{"num_hidden_layers": 15, "hidden_size": 384, "num_attention_heads": 6, "num_key_value_heads": 1, "head_dim": 64, "intermediate_size": 1536, "vocab_size": 2048, "hidden_act": "gelu", "norm": "layernorm", "norm_place": "pre", "norm_eps": 1e-05, "positions": "rope", "rope_theta": 10000.0, "rope_fraction": 1.0, "qk_norm": false, "attn_scale": 0.125, "bias": "none", "tie_word_embeddings": true, "parallel_block": true, "extras": ["capped logits"], "init": "uniform", "init_std_qkv": 0.0274, "init_std_o": 0.0, "init_std_up": 0.0274, "init_std_down": 0.0, "optimizer": "adamw", "learning_rate": 0.00163, "beta1": 0.9, "beta2": 0.98, "weight_decay": 0.13, "lr_head": 0.0112, "max_grad_norm": 0.5, "warmup_steps": 296, "schedule": "wsd", "decay_fraction": 1.0, "decay_shape": "linear", "final_lr_fraction": 0.0, "batch_tokens": 131072, "max_seq_len": 768, "doc_mask": true, "train_tokens": 899800000, "max_steps": 6865, "dataset": "wikipedia_en"}
MLP neurons of a small language model. Each row is named by its layer, matrix (up: input weights) and neuron, and shows model dimensions 320-383. Each number is 128 + 32 x the weight over its row's rms, rounded and kept within 0 to 255.
After each neuron's rows, "fires after" lists the tokens most often just before its 100 highest values on Wikipedia text that the model never trained on.

L2.up179 [124 114 114 153 177 106 191 101 162 140 134 104 116 161 107  49 130 114 145 105  69 100  68 146 143 172 176 131 121 102 138  64  67  93 100 184 143 178 133 120  89 150 171 103 110 176  49 130 175 118  75 148 153 168 153 103 105 141 174  81 121  79 151  87]
fires after: "S", "ite", "fe", "ne", " S"

L4.up1530 [143  57 156 167 147 116 170 117 192 108 129 126 118 154 111 133 111 110 129 107 112 130  68 152 146 185 115  86 105 159  97 126 166  94  68 105 156 164 154 164 104 144  76 100 157 121 107 164 119 147 158 218 143 179 135 101 119 143 122  87 121  73 187  83]
fires after: " 0", " T", " Th", "T", " 1", " sub"

L4.up1493 [197 221 221 148 168 166 173 108 142  87 105  65 177  85 134 141 108 198 191 155 109 139 134 132 154 146  81 181 164 120  76 127 123 180 156 117  67 123 154 109 130 108 139  46  99 164 135 194 122 175 111  74 125 113 149 131 159  87 109 126 186 126 131 125]
fires after: " con", " ", " dis", " p", "==="

L4.up765 [152  89 116 101 150 119 158 150 117  82 171 113 103 157 141 194 112 103 176  99 147 107  78 158 149 165 135 199 112 122  90  55 159  91 157 138 123 166 174 155 133 134 156 101 134 106 124 149 122 190  54 106 135 178 167 109 157  84 124 107 188  91  96 114]
fires after: " at", " V", " st", " de"

L10.up1320 [ 74 169 136 148 110 102 105 137 193 111 143 104 163  67 147 128 100 114  69 144 160 112  94 161 183 132 133 109 166 145 138 128 133 164 123 147 133 152 179 117 108 151 129 101  88 113  21 149 152 156  59 142 123 134 119  64 155 107 127 141 128 111 172 116]
fires after: "le", " se", "lan", "ja", "an", "ra"

L4.up1263 [129 167 122  80 123  67 126 164 126  84 164 160 129 178  60 131 119 125  92 113 124  95 111 174 151 154  73 168 129 125 121 105  53 128 102 103 138 209 157 135  80 138 181  95 170 117  88 114 172 103 122 144 116 153  97  62 107 129 120 138 107 124 165 113]
fires after: " g", " Ha", "ga", " O", "hi"

L10.up518 [133 120 121  98 150 123 109 123  87 134 149 102  60 113 122 153  64 177 109 168 100 169 126  99 144 120  79 120 116  79 102 120 124 125 122  79 110 104 172 108 143  90 181 150  81 117 120  88 162 107 167  86 155 145 132 163 102  49 129 110 177 123 161 125]
fires after: " mo", "vo", " Mo", "am", " fa", "ar"

L10.up1105 [117 146 159 147 117 106 135 147 141 121 138  92 144  95 170 140 141  79 145 160 150 147 135 182 145 171 119 175 118 132 187 137 126 110  85  81 118 128 157 115 168 158 158  77 124  69  80  99 130 101 107 132 147 179 181  86  81 129 134 131 114 126 162 148]
fires after: "un", "ur", "van", "li", "ed", "or"

L4.up1057 [142  97 123  92 124 131 142 142  90 115 142 144 126 120 125 139  62 129 107 133  29 138 103 150 131  72 106 131 144 133 159 124 180 142 125 196 115  89 124 112 101 171 153 147 170 184  82 138 162 153 128 116 129 129 142  86 119 109 160 112 131 126 176 104]
fires after: " f", " M", "gu", "in", " F", "oc"

L10.up1021 [142 147 133 172 124 104 156 131 116 126  84 131 165 138 156 122 161  93 113 234  93  83  90 175  92 180 124 197 102 232 137 141  88 134 140 165  81 141 184 146 129 127 121 138 101 158 129 110 125 192 149  69  72  69 153 130 144 124 159  45  78 141 141 110]
fires after: "b", " So", "d", "m"

L10.up971 [ 99 161 168 117 181 107 183 123  96 166 171 126 116 150 122  89 143  81 146 106 111 106 134 144 127 163 109 175 148 196 113  64 154 138 135 112 106 162 156 130 141 106 141 106 128 144 100 133 134 107  87  64  90 150 107 138 134 119 120 122 109  98 163 172]
fires after: "l", " O", "d", "cc", "e"

L10.up763 [145 110 165 157 116 167 235 129 120  69  88  92 119 137 119 180 106 113 167 168 114 134 136 144 117 116 149 150 157 161 178  85 126 125 139  94 115 127  54 131  90 169  69 150 101 129 135 177 105 142  78  99 113 139 180 122 137  82 140 123 109 164 129 128]
fires after: "p", "en", "it", "u", "mm", "mo"

L4.up1510 [ 99 120 175 148 144 212 197 157 154 119 115 105 111 106 138 150 107 106 173 178 133  66 134 118 151 209 163 139 116 164 114 130 113 141 113 130 100 102  87  16 114 166 141  68 116 121 106 148 138 157 157  99 156  88 141 147 144  96 105 121 181 111 163 122]
fires after: " ma", " Ma", " b", " con", "£", "mp"

L10.up1051 [151  90 169 138 122 138  99 144 129 148 104 121 155 197 130  98  81 118 116 119 106 149 147 114 173 115 111 115 124 133 105 139  81 123 147  75  94  79 110  85 154 145 124  89 160  82 132 177 165 142 113 121 109 176 169  76  91  74 105 151 177 126 121 131]
fires after: "y", " Vi", "lan", "par", " On", "n"

L10.up878 [166 108 147 168 129 108  93 127 158 105 145  52  66 101 112  57  79 133  96 200 142  42 129 113 182 114 158 139 167 134 112 127 123  69 102 127 128 123 130  83 157 178 147 145 121 112  73 142 177 126 116 122 109  90 104 138 111  47 121 113  95 100 192 130]
fires after: "w", " St", " W", "ep", "ut", "W"

L7.up1239 [121 165 130  72  83 161 128 160  71 145  95 139  98 106 112 155  75 153 167 100 136 128 127 154 151 120 124 108 161 109 115 131  86 110 103 136 108  92 100 138  73 130 138 152  87 148 108 108  92 134 100 116 184 141 182 127  92 117 133 126 116 105 145  75]
fires after: "\n", "==", "===", " ("

L2.up49 [179 124 154 168 118 138 152 174 148 132 139 144 133 173  77 134 107  77 185 115 108  68 114 137 179 112 183 102 106 176 110 126 160 127 150 161  84 172 112 138 150 114 190 147 110  95  56 158 147 112  84 136  94 149 105 104 145 180 157 111 105 117 152  99]
fires after: " M", " F", " University", "C"

L4.up194 [132  90 169 135 156 169 174 148 160 131 132 130  74 190 113 129 135 150 153 104  92 104 140  79 152 128 133 128  97 148 103 125  92 110 155 156 182 214 106 122 100 125 143 132 109  80  98 152 133 127 145 127 112 130  84 113  81 171 204 144  79 113 172 119]
fires after: " on", "On", " to", " On", " O"

L4.up1253 [168 191 115 168 147 119 155 104 123  66 146  82 132  78 131  76 150 138 155 184 110 145  47 107 119 181 170 137 118  74 134 194  99  93 162 102 110 148  99 127  96 180 175 142 170  36 145 142 208  90 106 159 101 147 209 145 126 123 122 162 178  95 120  90]
fires after: "th", " tr", "\n", "L", "|", " ma"